{"num_attention_heads": 2, "hidden_act": "swiglu", "qk_norm": false, "init_std_up": 0.033, "init_std_down": 0.0, "max_grad_norm": 2.0, "decay_fraction": 1.0}
MLP neurons of a small language model. Each row is named by its layer, matrix (gate and up: input weights; down: output weights) and neuron, and shows model dimensions 0-63. Each number is 128 + 24 x the weight over its row's rms, rounded and kept within 0 to 255. A neuron's up and down rows have the sign that makes its largest values positive.
After each neuron's rows, "fires before" lists the tokens most often just after its 100 highest values on Wikipedia text that the model never trained on; "fires after" lists the tokens most often just before its 100 highest values on Wikipedia text that the model never trained on.

L5.gate282 [122  90 136 107 156  91 131 134 142 147 184 157 154 134  96 153  87 119 137 116 119 150 164  95 114 115 131 139 121 134 143  89 123 115 121 111 108 114 121 110 123 138  84 155 113 171 135 144  95 171 143 128 148 130 134 129  97 166 134 133  85 110 122 133]
L5.up282 [173 114 149 117 151 100 112 134  91 121 137 139 130 137 135 139 130  87 115 109 106 106 155 149 113 162 140  95 152 128 129 117 151 113  92 122 145 141 113 105  99 107 126 127 169 116 119 132 149 145 118 115  97 111 117 165 110  90 106  99 111 132 147  91]
L5.down282 [129 126 119 118 130 157 148  75 150 146  92  85 150 158 154 140 176 141 151 129 123 109 140 137 147 136 157 126 142 120  83 181 149 155 122 164 131 113 127  47 130 107 176 140 123 128 121  99 156 135  93 143  77 101 122 148 148 132 100  93 160 148 124 105]
fires before: " |", ")", "1", "\n", "–"
fires after: "8", "9", "6", "7", "5", "1"

L7.gate328 [123 179 137 131 139 112 106 140 136 181 145 182  82 142  97 169  98 115 134 151 149 121 143 107 118 131 119 141 100 118 150 159 129 168 170  84 146 117 157 137 121  95 168 155 118 138 163 149 115  62 105  94 129  91  94 121 148 132 125 101 120 142 138 131]
L7.up328 [121 149 179 120 133  94  99 185 160 118 122 168 121 130 143 154 142 133 154 161 130 125 145 156  81 141 104 105 106 146 111 122  86 120 116 115 139 153 130 115 107 141 119 162 100 117 111 109  91  76 101 157 133  90 131 125 141 145 123 155 127 138 111 119]
L7.down328 [117 128 169 150 137 144 110 139 135 126 149 135 152 106 194 123 140 123 126 136 148 100 106 171 143 134 127  86 123 135 135  92 136 139  74 126  97 164 116 133 140 155 134 117 153 138 100 112  73 144 101 143 123 149 137 125 102 142 160 143 143 142 121 154]
fires before: "8", "7", "-", "\n", "9", "0"
fires after: " ", ".", " (", ").", "|"

L4.gate380 [146  98  91 148  94 166 111  98 125 173 135 136 154 159 154  71 130 155 151 146 114 158 111 157 132 168 177 181 133 163 109 120 139 153 141  94 147 132 127 129 107 101 154 130 139 127 107 125  86 121 121 104 126 113 112 119 153 118 131 120 153 151 144 150]
L4.up380 [126 108  79 112 148 123 142  93 147 140 138 150 135 127 139 168 174 102 162 179 145 126 118 156 144  89 121 171 127 147 130  96 154 162 123 130 118 124 106  89 106  91 120 126  97 153 105 175 109 125 155 157 176 125  97 100 119 167 119 136 127 121 128 119]
L4.down380 [156 150 127 141 173 137  82 125 109 155  93 118  89 150  96  95 128 150 133 151 129 118 128 107  96 128  64 117 152 139 101 138 102 104 125  84 134  85 113 122 134 137 128 141 151 110 139  90 141 143 143 116 102 155 131 129 120 133 163 115 184 128 101 127]
fires before: " |", "6", "2", "0", " hold", " Party"
fires after: " |", " ", "4", "6", "5"

L9.gate367 [140 107 124 132  96 131 126 152 170 164 154 155 123 139 164 147 110 158 158 140 165 100 117 137 135 118 123 117  83  91 104 158 120 139 106 187 125 121 127 106 155 132 148 127 120  84 137 158  73 146 121 174 138 148 110 105 111 116 156 129 171  95 126 153]
L9.up367 [157 132 120 164 115  63  85 132 150 130 173 166 128 111 138 118  96 116 140 130 182 116 143 151  90 127 132 164 137 150 144 146 142 128 117 125  98 108 136 123 124 121 125 132 115 130 176 119 121 124  96 118 127 112 138 126 167 130  92 107 139 159 139 142]
L9.down367 [124  69 149 135  84  95  87  89 134  95 116 122 136 148 130 151 106 161 117 124 127  88 128 125 106 108  90 155 133  98 126 123 137  93  94 167 149 116 148 148 129 114 110 105 174  82 130 132 121 127 112 120 121 112 125 121 108 113 130 148 145 112 127 116]
fires before: "5", "0", "6", "7", "1", "4"
fires after: " ", ".", "-", " $", "–"

L5.gate10 [138 128 147 133  97 111 129 108 102 135 102 143 133 129 109 121 138 101 148  89 107 112 136 136 123 118 101 120 130 153 133 158  97 146 125  66 102 125 201 143 117 127 112 137 152 146 129 127 144 105 117 125 117 144 101 139 118  85 140 108  92 105 123 118]
L5.up10 [ 93 141 154 141 112 157 141 183 163 106 118 118 150 126 114 137  92 163 142 128 117 107 115 113 124 158 158 131 106 144 111 133 109 125 165 130 146 140 158 156 127 154  96 134  62 147 143 151 159  99 148 164 167 135 116 114 115 136 150 153  87 148 129 139]
L5.down10 [142 106 149 151 130 119 158 108  55 142 114 140 119 148 163 148 148 130 119 176 109 106 146 126 109 123 117 107 142 146 141  89  95  91 150 142 106 131 150 139 113 168 152 116 140 151 112 123 135 133 127 136 136 128 145 118 143 126 114 131 148 111 123  98]
fires before: "9", "0", "7", "1", "8"
fires after: "1", "2"

L5.gate237 [109 113 116 136 130 155  97 105 119 160 128 161 172 137  90 133  85 143 128 157 143 137 125 174 148 103 121 158  74 164 134 115 147  95 135 166 116 148 124 137 133 147 161 116  96 134  93 159  66 105 137  90 141 142  96 110 152 107 136 149 123  86 128 156]
L5.up237 [100  93  89 159 130 165  97 117 109 123 141 114 113 133 100 137 147 117 150 128 106 156 131 143 150 130 123 159 119 103 146 118 168 183 164  74 156 156 106 106 119  82 138 152 117 119 169 150 115 107 128 143 185 108  86 148 113 123 105 138  87 122 156 106]
L5.down237 [ 84 153 132 171 127 125 112 175 110 115 157 115 147 141  89  93 117 132 170  99 146 127 113 134 126 117  94 124 151 105 112 151 136 128 141  90 171 117 190 118  83 118  85 135 107 120 150 129 122 158 132 131 152 146 171  76 105 123 111 139 147 130 135 116]
fires before: " |", " hold", " Party", " S", " "
fires after: " |", "|", "-", " "

L6.gate245 [119 123 143 134  79 113 127 123 154 153 146 151 119 144 109 160 128 106 154 126 200 143 116 130 123 133 141 196  92 125 130 171  95 101  90 108 130 114 188 124 142 100 122 152  96 123 167 144 124 130  68 145 103 108 130 138 121 104 117 154 123 129 106 132]
L6.up245 [117  89 170 146  97 126 111 140 145 153 118 141 100 137  96 187 161 107 172 155 155 111 125 166 140 145 124 180  95 154 140 161 108  85  91 129 138  77 134 139 108 115 102 140 133 111 143 163 129  82  80 143  98 151 141 159 133  90  96 164 116 146 111 124]
L6.down245 [143  98 130 156  93 170 106 122 137  92  91 128 162 154 135 165 135 172 134  76 110  75 114 135 121 120 140 125 128 148 125  90 141  95 158 172  98 140 104 125 136 146 138 136 152 132 106 118 144 100 150 136 117 180 122 106 142 170 146 154 146 137 141 127]
fires before: "9", "8", "7", ",", "0", "4"
fires after: "1", "8"

L8.gate102 [123 117 140  99 126 143 162 120 142 119 132 182  86 110 126 125  85  82 119  99 106 129 140 106 113 104 127 175 135  89 167 134 139 115 196  98 148 163 126 102 188  96 119 151 149  93 123 130 141 143  90 133 132 175 129 116 136 158 168 151 123 131 143 126]
L8.up102 [126 177 134 142 115 118 111 139 143 105 136 164 108 124 149 170 134 147 103  94 134 117 138 136 115 111 126 142 143  85 146 119 160 111 166  69 119 122 121  83 103 143 145 170 126  38 101 141 157 102 119 129 114 119 140 123 147 156 141 132 106 139 173 102]
L8.down102 [136 111 134 165 103 147 129 127 159 107 109 131 124 146 184 134 138 152 102 116 118  90 112 138 132 149 138 123 119 109 111 173 146 166 116  87 104 105 118  59 154 144 158 120 149 102 133 156 120 128 106 110  91  82 139 166 107 182 115  89 135 130 155  93]
fires before: " |", "6", ",", "2", "9"
fires after: "7", "8", "6", "5", "9", "2"

L6.gate132 [137 117 149 109 127 123 151  93 138  87 147 155 106 160 126 137 112  96 122 124 137 110 116 130 166 117 150 115 108 120 140 115 111 137 132 127 123 114 133 138 176 109 100 144  90  76 122 129 125 167 100 158 113 123  91 111 123 129 137 132 138 137 151 138]
L6.up132 [155 106 155 109 102 107 122 119 157 102  89 151 113 154 123 140  96  77 107 122  93 128 129 168 193 128 143  97 119 170 141 117 122 126 145 113 141 117  87 127 152 150 109 135  97  99 125 140 160 135 126 101 120 118 114 194 116 109 142 120 118 145 158 120]
L6.down132 [112  99 114 122 111 174  87 124 125 178 103 120 132 123 145 142 129 131  73 131 119 136 167 123 148 135 136 108 154 149 108  97 153 131 110 120 134 109 106 128  96 184 154 123 126  96 132 126 167 106 130 136  82  94 141 169 124 100 121 100 105 100 141 127]
fires before: " |", "\n", ".", "0", "1", ","
fires after: "2", "9", "0", "1", "8"

L6.gate215 [136 163 112  96 153 111 164 136 139 168 118 165 130 169 104 136 135 147 167 108 115  98 160 126 100 149 139 128 124 135 162 160 112 117 141  98  85 152 144 143 149 123 147 161  92 103 147 127 108 149 122 127 138 103 122 116 140 164 138 128 121 131  84 126]
L6.up215 [151 113 120 147 136 106 134 125 134 145 111 109 109 122 151 149 150 105 172 118 119 101 135 151 151 171 168 123 155 162 150 159 135  92  83  47  86 133 142 129 101 138  88 183  99  89 134 113 131 145 134 122 101 120 152 130 132 122 116 139  88 160 138 100]
L6.down215 [133  78 149 168 122 169  95 169 127  98 129  65 132  96 213 152 120 129 122  94 144  91 151 131 146  82 129 124 149 141 112 111 149 139 120 126 152 142 135 128 131 138 100 113 161 136 136 177 153 105 129 170 133 119 131 142 123 106 115 141 155 133 192 124]
fires before: "8", "7", "9", "5", "6", "0"
fires after: "1", "9", "8"

L4.gate435 [120 133 130 152 174 112 100 153 104 136 149 125 160 113  83 148  94 126 127 152 159 117 108 150 126 119 119 110 109 100 155  94 115 101  75 123 106 114 108 120 120 140 103  94 132 120 120 139  94  93 141 133 151 150 126 144 115  96 155 137 121 123 134 150]
L4.up435 [152  80 104 128 136 103 127 141 117 168 149 158 134 146 102 131 149 136 189 100 135 136 156 149 110 199  96 123 155 189 136 174 109  99 136 110 110 131 105 133  86 102  98  96  89 121 145 127 126 112 135 156  98  84  93 135  91 129 147  77 147 146 113 139]
L4.down435 [136 180 145 133  86 150 175  68 156 100 144 104 136 135 129 128 129 124 128 138 154 146 105 109  91 122 134 116 135 115  93 149 163 146 168 116 128 148 108 133 130 133 129 116  89 147 106 125 156  92 177 147 129 102 131 164 116 148 116 167 134 128 151 105]
fires before: ",", ".", " to", " and", "–"
fires after: "9", "1", "0", "8", "4", "5"

L9.gate402 [111 133 109 149 128 138 144 110 129 154 109 111 138 109 145 124 187 118 164 116  98 145 131 137 109 128 126 118 148 122  74 132 164 145 138 164 136 161 136 145 135 109  58 135 158 156 161 101  94 143  97 168 153 155 150 111 110 135 141 138 112 120 122 137]
L9.up402 [129 147  95 154 107 149 137 147 155 125 118 130 131 170 146  93 101 176 154 142 107  88 144 162 120 114 142 128 104 127 131 115 126 115 176 131 159 150 144 151 163 120 134 108  98 105 150 102  83 120 116 139 114 168 151  84 123 114 122 132 139  50 139 172]
L9.down402 [139 188 149 131 117 128 146 172  88 100 170 161  94  85 149 164 119 166 139 156 138 119 118 135 142 149 160  96 106 122 117 160 128 156 105 109 160 125 145  96 145 160 139 138 146 140 114 143 157 124 148 127 130 156 153  93 124  97 118 151 121 118 138 153]
fires before: "9", "0", "2"
fires after: " ", "–", "-"

L7.gate344 [128 142 113 107  72 145 144 139 124 110  79 124  74 155 125 144 157 106 146 128 114 115 117 157  89 131 119 118 132 131 136 145  93 108 140 117 108 149 188 127 138 163 123 127 133 132 135 145 108 113 148 131 129 152 105 139  93 153  86 159 117 122 138 154]
L7.up344 [111 159 142 124  93 158 185 139 122 120 119 181 119 156 143 146 125 128 137 123 123 119 150 165  99 111 112 110 126 119 132 130 110 124 155 127 114 149 209 163 118 111 123 136 117 139 152 122  69 109 127 130 150 121 145 124 113 136 115 167 106 126 119 124]
L7.down344 [175 122 173 119 121 128 106 160 124 121  96 136  85 148 125 150 152 137 158 118 116 146 126 115  98 114 129 142 109 125 104 113 120 144 136 158 116 143 146  84 141 155 130 142 162  95 122 129 135 154 160 117 131 140 117 126 124 148  76 138 131 115 161 165]
fires before: "9"
fires after: " ", "1"